From a checkpoint of a small transformer trained on Wikipedia: a variant of Adam for these matrices.
MLP neurons of a small language model. Each row is named by its layer, matrix (gate and up: input weights; down: output weights) and neuron, and shows model dimensions 16-79. Each number is 128 + 24 x the weight over its row's rms, rounded and kept within 0 to 255. A neuron's up and down rows have the sign that makes its largest values positive.
A block is one neuron, or neurons of one layer that tend to fire together. After each block is what it responds to, as a language model described it from the Wikipedia text at the highest values.

L4.gate7 [130 133 105 139 126 148 119 101 126 126 156 118  97  93 131 153  95  94 149 111 166 155  91 157 139 132 106 124 143 179 134 181 119 113 130 126 114 130 118 140 104 135 139 134 112 130 183 135 169 133 175 109 171 142  65 150 134 120 167 110 116  90 155 110]
L4.up7 [124 144 132 103 125  97  80 134 160 128 128 128 138 113 126 139 125 191 143 140  52 134 123  96 121 101 151 118 171 108 154 108 133 117 171 136 127 121 126 121 121  76  82 133 156 110 174 118 125 119 125 138 158 139 145 157 123 160 134 113 136 132 110  95]
L4.down7 [129 101 110 113 118 134  99 166  96 113  86  94 115 132 163  54 109 109 112 148 180 112 161 147 150 117 120 128 144 123 127  99 121  71 155 113 119 129 115 107 101 148 168  93 112 146 169 168 139 129 134 106  80 172 147 142 118  95 135 114 110 113 122  80]
L4.gate9 [138 121 155 120 160 137 131 129 101 135 153 116 107 151 140 125 101 123 153 131 175 128 123 132 131 134  95 106 138 146 156 113 136 120 128  91 105 131 157 142 167 128 107 112  93 100 139 141 162 125 128 134 140 143  88 158 138 124 132 132 105  64 128 165]
L4.up9 [125 107 149 122 107 124  89 114 101 133 161 157 145 138 130 114 116 135 132  85 128 136 147 119 148 156  94 155 132 122 145 126 113 104 105 109 129 117  93 131 161 147 118 154 128  99 141 146 119 137 137 121 122 173 130 124 164 121 139 123 134  84 112 119]
L4.down9 [ 93 110 133 146 134 129 132 111  86 115 118 142 124 112 129 131 129 112 118 118 109 169 205 122 108 127 110  97  93  80 144 115 123 121 143 125 113 152 135 119 145 148 129 124 124 101 154 106 117 143 110 129  41 127 143 115 150  96 114 114 101 144 131 164]
L4.gate23 [132 110 139  95 147 164 102 120 150 110 144 149 110 130 114 129 112 101 198 107 138 123 119 131 131 123 139 119 114  99 126 160 152 125 118  91  74 139 129 116 106 133 123 118 133 124 109 138 166 122 146 121 159 113 107 203 139 109 110 132 125  72 104 101]
L4.up23 [104 129 163 141 192 107  99 176 117 116 124 140 106 124 116 142 118 115 129 113 139 120 124 138 111 149 116 108 129 103 137 170 106 178 111 100 105 154  98  94  70 183 136 181 131 137 131 110 110 125 114 139 149 111  60 125 161 120 153 101 123 135 110 120]
L4.down23 [163  77  96 109 130 146 113  89 123 118 137 131 137 149 100 107 131 123 121 126 139 167 113 164 105 147 157 142  73 159 110 102 105 139 135 146 114 130 115 101 148 135 144  85 180 141 157 114 119 117  83 120 150 166 102  90 119 129 133 128 121 108 128 115]
L4.gate433 [132 141 137  96 126 135 113 146 114 131 117 104 113  95 119 155 147  97 150 136 131 133 102 184 114 148 107 122 175 150 151 116 152 127 159 126  94 151 138 103 141 143 149 126 113 163 108 158 149 117 148 123 137 164  85 151 127 107 116 140 126  59 116 124]
L4.up433 [112 111 145  98 111 141 144  97  78 164 123 144  81 143 123  96 105 150 168 142  90 163 138 123 104 134 115 141 163 165 128  93 182 104 162 153 121 188 133 129 161 135 157 136 123 148 137  76  85 134 132 110 145 116  90  87 138  99 134 119 131 143 109 132]
L4.down433 [ 99 145 142 117 123 123 169 148 113 120 134 115 121 157  89 141 104 112 147 135 131 119  84 152 167  95  98  99 111 141 114 122 139 107 151 129 111  86 130 134 157 106 139 123 133 121 141  93 133 180 117 111 129 107 127 124  94 107 161 139 153 112 118 111]
Description: Word-piece tokens partway through a word, mostly in infobox field names and table headers, such as Pos-ition, Count-ry, Stand-ing, Res-ult, Ele-v-ation.

L4.gate186 [106 157 143 127 106 140 107 166  99 126 183 106 126 160 164 135  95 125 174 152 118 130 102 122 147 134 122 131 152 123 127 142 109 140 126 118 116 146 131  88 147 129  98 105 117 101 106 145 132 123 137 132 147 104  91 121 152  65  86 138 139 151 108  86]
L4.up186 [129 111 110 163 149 144 182 114 135 146 125 126 136  76 125 152  94 151  95  90 145  95 124 139 110 105 160 138 109 172 158 132 138 119 104  98  90 142 140  76 148 127 110 130 115 138 115 118 137 114 147 162 125 157  95 142 134 118 111 134 120 113  68  83]
L4.down186 [122 126 171 124 119 164  81 155 129 123 118  96 139 135 125 138 140 119 142 103 105 132 112 165 120 157 130 133 147 159 139  93 126 164 204 155 113 163 148 136 144 121 149 117 126 141 123 143 148  89 169 123  77 159 137 139 153 115 134 102 108  60 145 103]
L4.gate197 [157 120 157 106 110 150 116  79 126 108 118 103  96  93 166  86 106 120 124 129 115 147 160 112 141 114 142 160  90 150 115 130 102 171 121 123 123 137 155  98 137 133 152 106 158 133 119 136 125  74 158 137 171  91 109 178 133 144 154 166 137 132 115 128]
L4.up197 [120 121 146 115 146 140 124 144 136 184 158  90 105 152 119 128 118 152 173 141 128 148 117 103 134 132 139 120 134 124 119 105 114 141  97 130 116 144 208 125 129 154 155 126 140 152 125 121 144 118 111  87 150 131 121 131 139 122 136 167 110 104 114 141]
L4.down197 [ 99 148 131 104 116 113 121 154 101  65 137 115 151 152 121 105 102 154 103 113 151 106 146 105 115 130 122 110 104 161 144 115 120 135 135 102 109 128 130 113 148 106 154  89 146 176 100 149 159 134 110 109  87 151 107 115 114 135 158 129 135 142 144 111]
L4.gate243 [144 113 116  99 169 172 132 114 106 174 154 116 155 109 109 119 130 150 159 115 129 119 125 175 158  87 123 144 127 104 146 136 182 112 108 164 116 105 127 125  92 129 131 161 105 152 140 163 134 129 146 132 180 134 124 137  90 122 122 150 112 109 153  98]
L4.up243 [138  94  97  80 104 176 123 107 135 149 132  86 153 125 164 133 158 123 161 139  98 131 151 110 155 109 143 163 149 130 147 170 147 140 132 107  84 137 120  95 130 143 153 161 139 173 141 155 138  97 140 138 148 109  95 151 150 153 137 165 165 102 102 115]
L4.down243 [145 142 145 132 107 126  89 110  97 146 119  91 136 118 120 156 104 114 148  94  98 144  92 121  96 118 129 160 132 111 128 185 146 122 144 123 122 154 103 115  70 121  88 128 128 140 133  89 139 111 112 148  91 133  93 145 178 122 169 113 146 101 136 107]
L4.gate428 [ 88  99 136 127 152 109 144 130 156 176 116  98 131 132 143 156 133 122 155 161 149  75 123 157 148 126 155 137 131 143 132 117 146 150 115 109 119 145 124 124  91 108 120 118  96 162 111 171 124 116 147 160 146 119  94 146 101 135 139 143 115 129 138 139]
L4.up428 [ 86 110 137 132 154 129 165 101 119 149 141 113 115 165 150 101 101 108 135 119 151 114 145 134 105 111 125 104 140 176 111 130 129 118 132 122 133 149 133 135 144 123 158 106 140 153  97 117 188 139 159 143 123 104 127 140 130 111 169 109 146 115 110  71]
L4.down428 [148 116 118 121 145 134 122  90  72 134 142 155 133 117 117 113 114 122 107 175  78 113 128 164 137 134 130 148  84 139 114 167 110 120 178 113 140 125 114 104 164 155 118  81 145 129 132 103 109 116 130 126  76 128 111 164 162 155 129 129 139 189 170 154]
Description: Equals-sign heading markers (=, ==, ===) at line start after a blank line, strongest where = opens a new article title; weakly, word pieces like dev-el-op.

L3.gate79 [120 143  82 121 120 140  78 189 138 107 134 110 104 122 138 141 135 112 147 101 116  77 129 173 137 148 107 123 145  94 179 156 142 152 134 159 133 116 112 159 137 138 109 122  97 149 180 130 146 143 141 102 157 129 151 174 123 127 204 119  95 155 120 151]
L3.up79 [143 130 136 120 116 111 109 149 117 104 116  68 137 133 117 144 166 136 156 144 139 102  99 123 163 159 143 112 155 112 162 100 109 147 134  80  87  87 109 100 104 160 118 146 124 133 114 125 112 140 131 139 143 108 112 153 158 132 111 115 146 130 106 118]
L3.down79 [139 161 117 150 129 140 123 125 115  80 119 165 152 118 134 118 165 126 166 155 105 171 148 177 107  80 110 113  82 122 118 129 135 129 139 112 168 140 138 124 196 129 168 185  99 159 119 144 137 138 118 121 137 142 107 115 183 169 115 160 125 157 128 134]
L3.gate279 [123 102 119 182 151 137 137 114 140 126 145 142 130 117 111 155 131 117 205 113 146 150 110 122 135  94 180 134 166 135 150 107 157 137  84 153 105  85 122 142 105 111 135  96 139 173 151 118 143 155 158 156 134 118 101 161 124 126 134 161 117 127 103 135]
L3.up279 [150 127 124 149 109 109 147  87 136 132 157 149 128  99 134 114 158  97 153 109 133  90 116 170 105 124 178 183 152 115 165 109 108 133 133 185 173 137 123 161  97 166 112 124 120 127 136 135 114  93 190 146 147 139 144 117 104 159 174 144 122 150 122 157]
L3.down279 [154 129 145 127 103 118 132 136 136 140 162  93 113 151 109 173  99 130 121 115 108  82 109 120 116 173 119 118 161 143 139 141 103 152 134 131  90 126 133 121 200 144 116 125 130  91 154 119 119 117 136 144 124 107 158 119 151 107 120 115  92 146 183 145]
L3.gate323 [167 161 122 120 122 156 128 127 135 103 185 103 103 151 124 184 130 140 156 126 154 117 100 156 120 117 135 116 162 170 125  98 146 114 100 126 178 124 126 161 131 140 114  95  96 109 137  92 136 106 127 141 129 118 107 147 107 105 173  86 121 120 143 130]
L3.up323 [ 99 136 163 112 108 184 151 108 121 163 152 117 119 104 120  99 126 122 145 123 151 112 142 133 148 148 150 124 157 118 155 132 144 217 133 177 114  74 135 124 127 141 127 120 103  97  93 123 126 160 139 129 140 157 109  94  63 110 135 132 112 121  78 134]
L3.down323 [134 150 108 120  78 117 149 104 130 125  87 143 141 140 114 149 129 134  89  92 135  81 150  99 151  96 146 131 116 171 138 109 110 151 114  95 136 133 127 183 133 145 129 127 122  96  98 122 154 111 111 128 158 139 136 163  93 110  78  74 125 134 129 157]
L3.gate376 [139 135 134  89 158 126 147 143 184 137 112  84 142 130 138 149 126 120 165 153 176 158 139 113 151 106 130 153 152 117 137 131 150 122 164 135 145 167 171 139 130 118 133 131 116 139 137 165 141 133 147 123 145 113 107 165 165 102 177 165 125 130  91 113]
L3.up376 [161  95  99  61 160 132 134 146 141 109 112 131 113 155 127 132 170  91 141 130 137 117 149 127  74 155 157 131 145 143 173 148 124 160 167 143 135 133 126 159 137 121 171  99  81 127 118 133 110 129 105 100 129 147 123 160 130  82 143 113  89 120 121 116]
L3.down376 [141 117  92 149 167 137  91 166 163  97 131  96 144  84 125 124 108 118 113 114 155  95 169  83 104 163 148 126 122  90 145  96 103 108 139 138 122 126  92 119 164 104 146 138 143 114 131 106 181 129 123 123 111 169 121 132 134 132 126  79 156 126 109 126]
Description: Second word-piece inside a word split into fragments, especially "ver" in go-ver-n(ment/or), plus "iv" in given/lived/live and "ill" in killed/chilling.

L5.gate350 [143 155 136 111 189 146 136 125 132  91 132  78 142 116 136 123 155 142 102 148 139  81 108 165 148 119 104 140  96 102 135 141 164  89  94 149  85 119 190 178 150 112  70 106 108 130 154 150 153 141 104 132 143 163 120 164 127 112  99 143 159 108 117 140]
L5.up350 [101 112 162 116 113 144 141 165 132 123 111 112  78 149  92  76 127  97 158 148 115  89 140 133 116  91 121 137 133 127 108 141 143  90  97 177  84 116 170 132 113 126 115 155 148 155 131 142 133 133 129 133 147 136 124 150 160  95 116 121 108 131 114 128]
L5.down350 [115 136 108 136 110 128 169 169 132 187 158 124 100 152 122 150 109 161 120 143 124 155 125 142 140 104 132 134 130 167 141  85 136 117 106 129 105 113 117 154 147 105  95 117 122  84 155 137 155 182 140 140 106 158 110 134 188 113  92 130 109 119 128 159]
Description: Fires most on the final 0 of decade years before the s (1970s, 1950s); weaker on mid-word fragments like h-ist-ory, h-ot-el.

L4.gate34 [131 146 149  83 112 129 116 150 122 140 150  90  57 144 125 115 138 124 183 111 145 139 125 131 134 114 124 103  83 106  88 147 128 105 127 158 118 144 149 155 102 129 110 125 153 135 123 159 107 168 150 107 152 115 165 120 118 110 134 117 134 104 154 154]
L4.up34 [109 149 145 110 149  86  97 160  74 165 116 112  85 147  91 111 151 147 153 120 139  98 108  92 164 126 129 147 119 144 105  93 138 114 164 154 139 146 115  92 111 126 133 154 150 135 155 165  91 121 145 164 128 103 160 103  88 142 136 118 126 123 122 118]
L4.down34 [135 115 104 130 101 129  97 121 126 122 108 174 104  97 100  71 200 146  81 137  99 101 156  91 141 138 146 134 128  98 143 127 118 148 124 150 133 161 119 126 119 149 122 128  90 139 166 130 147 152  93 139 209 131 115 143 140 138 126 111 143 184 124 113]
L4.gate83 [154 188 171 111 135 104 199 124  87 112 106 122  81 118 138  70 105  68 100 132 136 125 100 123 100 109 123 110 136 126 116 116 131 124  92 143 143 174 141 134 129 145  72 135 145 143 148 163 166 120 112 110 151 176 132 141 123  99 158 117 124 132 124 103]
L4.up83 [101 138 133 136 135  93 140 151  86 149 156 126  76  88  93 122 160 110 184 151 139 125 131  74  99 101 135 134 116 130 133 129 125 136 155  78 152 138  96 113 111 117 135 151 154 131 173  95 126 124 128 102 155 108 138 106 105 132 155 121 110 152 171 125]
L4.down83 [125 122 112 139 145 170 109 120 110  98 146 164 125 140 126 153 157  85 101 186 133 105 172 122 144 122 148 182 134 126 118 123 120  97 125 172 113 144 127 160 127 107 148 126 123 128 122 132 137 134 128 117 165 143 113 113 122 103  78 149 141 104  93 140]
L4.gate181 [117 113 139 143 134 142 133 116 121 119 149 133  70 175 107  77 139 122 131 142 133  92 136 141 148 127  88 142 107 124  96 161 151  95 119 102 115 138 147 109 117 119 119 142 159 167 154 157 156 141 157 141 166  97  83 140 124 128 117 165 128 121 110  92]
L4.up181 [155 187 118 149 123 150 139 160 136  81 124 141 140 118 119  95 118 161 177 110 153  98 107 158 150 119 100 110 141 128 102 146 125 134 123 105  94 132 133 115 136 135  95 154 110 140 169 112 118 122 127 120 121 148 130 131 129  93 120 143  92 131 143 114]
L4.down181 [150  83 130 129  92 112 172 154  84 133  96 126 148 109 122 119 108 134 152 122 137 108 109 104 126 112 138 105 127 130 142 101 143  87 183 120 132 122 151 164 125  99 117 151 165 112 131 115 178 142 130 113 127 193  90 124 152 173 152 117 143 142  93 113]
L4.gate367 [166 108 141 123 143 104 152 136 146  81 147 107 126 163 159 104 175 154 153 140 132  96 101 139 146 137 107 147 109 156 128 159 139 119  89 126 117 152 165 143 138 125 109  93 163 133 157 149 149 112 131 128 136 136 157  99 121  89  91 136 100 106 123 162]
L4.up367 [106 135  98 158 178 138 133 152 151 124 118 128  95 120 119  90 158 136 104 141 150 128 178 145  92  65 148 179  95 159 100 145 136  87 133 161 165 163  88 176 112  97 115 108 124 137  88 139 160 137 111 141 123 124  97 162 101 113 110 155 132 119 114 153]
L4.down367 [145 118 136 116 165 146 109 123 145 167 119 132 141 101 100 103 133 135 146 131 158 111 138 112 109 128  90 130  81 111 158 138 155  97 127 170 159 130 159 148 137 127 117 128 120 117 149 119 165 112 123 138 150 141 136 175 109 134 123 105 107 128 145 127]
Description: The final digit closing a split year, as in 195+0s, 198+0–81 and 200+4 season, plus closing fragments of common words like nor+th and northw+est.

L3.gate67 [152  97 144  99 140 105  94 104 156 127 124 123  87 210 153 139 125 153 143 123 139  88 116 143 123 158 105 124 124 111 159 149 140  87 154 139 108 101 143 112  84 135 162 145 118 121 191 141 128  91 122 147 153 144 102 148 112 140 193 101 130 105 119 144]
L3.up67 [122 115 151 116 144 132 116 145 130 123 125 105 132 110 155 168  98 141 139  77 124 149 104 167 147 128 120 120 139 140 149 117 122 128 139 112 141 138 122 114 142 126 155 152 143 141 122 110  99 117 129  82 137 127 110 143 130 187 116 114 117 144 174 208]
L3.down67 [115  91 141 148 124  90 118 156 145 102 138 140 157 159 150 149  77 100 115 129  93 135 135 132 104 157 130 132 150  82  87 151 130 122 119 127  95 105 109 118 133 169  89 150 112 132 126 167 119 121 118 129 204 111 136 153  99 137 159 148 157  65 132 104]
L3.gate145 [157 127 130 122 160 126 134 160  84 112 104  96 106 167 119  89 146  79 153 144 156 122 119 138 141 112  93 110 151 137 151 127 139 112 142 114 137 110 128 156 140 155 139 131 132 140 109 132 126 141 122 106 145  92 123 133 148 130 131 205 119  95 208 113]
L3.up145 [110 175 116  96 156 124 165 142 100 147 158 123 100 133 122 142 124 142 103 142 163 105 103 153 101 164 127 137 114 146 124 111 116 145 155 139 141 111 126 140 124  87 121 119 113  99 187 187 125 118 150  86 124 168 135 172 133 145 102 111 147 120 171 109]
L3.down145 [104  92 129 115 156 159 127 147  87 144 127 177 141 133  85 128 141 124 144  87  82  92 127 113 104 163 133 132 134 159 126 122 126 204 147 103 138 148 133 115 180 106 138 121 123 111 107 137  79 147 144 145 141  99  88  95 138 112 129 143 106  93 173  98]
L3.gate231 [161 143 152 107  98 113 127 142  98 124 133 137  74 128 153 150 120 107 131 124 160 129 171 134  84 140 152 142 161 130 113 169 135  68 155 102 125 135 129 104 114 170 140 110 102 123 177 134 134 111 150 161 143 146 134 128 120 124 132 161 115 131 107 119]
L3.up231 [137 152 131 152 136 129 145 158 121 131 108 134 106 149 141 154 106 106 151  91 153 134  82 171 152 125 158 177 160 103 160 163 102  93 166 103 118 150 146 126 158 121 173 117 142 141 113 159 112 134 173 126 117  96 111 151 118 139 140 140 104 158 151 119]
L3.down231 [129 137 123 172 124 131 131 155 149 149 124 109 103 107 103 134 112 143 159 147  99 134 140 109 109 101 145 163 128 122 151 137 134 127  92 117 100 176 145 123 130 135 142 119 145 130 126 128 167 121 121 112 189 136 119 147 151 127 164 105 148 158 132 125]
L3.gate369 [149 135 143 119 134 169 140 138  99 153 155 119 134 130 176 123 111 144 106 106 121  98 113 114 162 139 126 119 173 109 111 117 125 139 127 104 119  86 118 116 111 113 164 139 159 131 104 135 101 146 135 110 141 147 143 150 165 148 126 124 140 100 153 150]
L3.up369 [113  95 113 137 147 120 152 121 141 159 116 173  72 129 125 134 133 168 130 125 135 130 137 146 102 148 115 131  99 125 117 148  97  86 144 126 130 147 126 124 151 127 155 132 162 122 115 117 160 134 129 130 117 141 129 120  98 123 166 145 144 113  64 130]
L3.down369 [162 103 170 132 130 115 144 133 124 120 170 110 180 182 148  90 140 116 152 108 131 119 143 175 125 117 124 116 153  92 118 158  91 129 118 148 126 114 153 106 149 143 153  99 121 125 106 141  91 122  92 115 144 147 113 111  94 151 144 135 102 136 153 128]
Description: Short word pieces inside a split word, completing it, e.g. Part-y in election-table headers, plus U-p-on, Rece-p-tion, compl-ic-ations.

L5.gate329 [123 129 127 122 155 135 148  79 114 100 118 131 106 135 117 172 148 121 148 135 117 157 119 124 161 122 146  95 106 110 132 114 185 121 108 168 119 112 142 135 116 112 152 122 132 129 163 109 157 142 125 148 176 176  52 109  94  81 143 144 139  90 139 101]
L5.up329 [138 130 184  83 145 128 140 135 125 154 134 153  97 138 128 123 139  89 125  89 134 126  82 124 100 182 148 128 152 159 129 143 115 120 128  98  68 103 144  95 147 151 129 168 122 130 120 151 145  86  92 151 145 126 151 136 105 163  91 134 129 108 120 138]
L5.down329 [126 124 135 102  96 129 119 128 165 131 104 126 136 136 117 107 119 109 129 152 130 118 140 165 155 125 124  49  79 120 161 111 145 139 122 125 177  93 132  95 158 140 162 120 153 122 115 110 103 120 101 134 135  94 148 178 120 159 111  84 147 111 165 122]
Description: Short word-piece tokens inside a partly spelled word, often in headings, table headers and labels, such as L-oc-ation, Discover-y, des-c-ribed.

L3.gate70 [105 127  80 116 116  83 146  94 125  97 134 112 111 117 123 143 143 129 126 124 131 165 127 140 119 143 132 110 114 103 145 134 169 160 122  83  96 107 132 110 123 147 171 116 131 171 161 153 174 139 170 113 148 115 110 117 122 145 119 169 131 131 160 116]
L3.up70 [103 138 110  83 150 134 144 120 140 139 115 153 134  93 129 114 164 163 188 151 110  95 135 185 101  87  75  73 166 129 183 112 129 126 101 153 140 152 182 125 128 103 176 135 141 144 134 107 119 116 130 107 129 115 148 101 141 135 152  96 117  96 120 116]
L3.down70 [125 102  62 111 126 133 142 120 124  92 143 114 107 134 149 171 127 161 147 106 149 159 138 147 168 141 114 140 136 121 125 142 169 143 115 120 151 117 149 153 155 134 119  95 102 126 125 194 134 110 138  90 188  63 125 116 130 118 138 129 148  68 145 132]
L3.gate204 [145 120 151 121 122 135 158 130 156 111 112 112 153 114 114 120 142 155 143 141 138 129 125 150  97 111 121 159 115 137 155 122 169  82 115 116  76 132 124 153 166 109 147  89 113 127 104 125 167 110 100 183 145 132 126 142 131 127 125 145 139  66 128 139]
L3.up204 [144  91 135  90 108 114  84 138 127 107 118 167 160 114  96 161 168 127 150 154  91 152 120 143 135 135 134 111 120 123 109 120 139 123  98 125 116 125  91 115 162 112 136 127 161 146  84 147 136 150 140 130 128  88 129 189  93 122 160 118 162 147 115 133]
L3.down204 [116 131 118 107 149 160  73 138 110  94 123 101 135 119 152 119 115 103 103 114 119 146  81 138 151 122 132 132  75 146 129 119 157 117 115 153 151 155 109 107 102  90 167 127  87 131  70 118 127 105 131 107 136 130 142 101 108 131  86 152 135  98 101 103]
L3.gate284 [140 126 125  78 146 108 138 144 142 107 112  73 135 101 107 105 129 102 176 119 149 147  61 152 135 114 120 144 125 129 140 130 154 151  95  73 153 135 142 125 170 151 127 162 109 108  88 154 130 124 139 130 158  84 114 135 137  86 106 131  87 115 167 118]
L3.up284 [115 143 131 125 158 151 166 104 116 159 129 129 130 156 132 154 164  81 148 109 141 130 125 121  96 115 109 143 142 165 128  92 149 112 127 190 129 121 138 144 120 130 160 151 121 141 153 133 164  81 135 134 126 107 104 130 167 104 104 108 130 105 155  92]
L3.down284 [106 116 126 123 117 142 111 126 119 145 120 155 125 132 121 107  90  86 138  98 178 150 126 159 162 106  91 157 167 138 148 133 125 167 107 136 168 147  89 106 129 140 124  89 102 122 108 145 143 129 136 154 109 137 161  91 139 126  94 200  96 102 139 119]
L3.gate333 [127 125 157 116  94 131 174 105 146 176 101 131 113 154 131 106 177 144 144 127 108 134 109 174 140  77 106 165 124 149  99 141  82  98 112 108  69 150  83 129  88 120 158 141 121 135 150 155 131 144 129 139 149 161 100 180 145 143 122 138 147  97 152 101]
L3.up333 [142 139 108  92 108 118 129 120 100 106 155 133 150 148 126 106 109 101  98 114 165 145 121 137 121 165 135 129 137 119 179  96 157 114 166  85 129 144 128 134 126 101 108 116 180 111  98 141 100 137 126 139 122 105 150 143 139 149 101 131 116  96  96 112]
L3.down333 [139 121 132 132 111 160 133 116  94 151 157 169 123 128 106 120 143 110 115 102 101 158  79 144 178 131 160 126 133 168 115 135 110 146 146 108 125 134 149 136 127 134 133 126  84  89  93 137 102 136 190 126 131 148 128 114 185 128 114  99 112  94 179 121]
Description: Inner word-piece fragments of longer words, chiefly "it" in Institute/Institut and Constituency, also "or" in performances and "as" after known.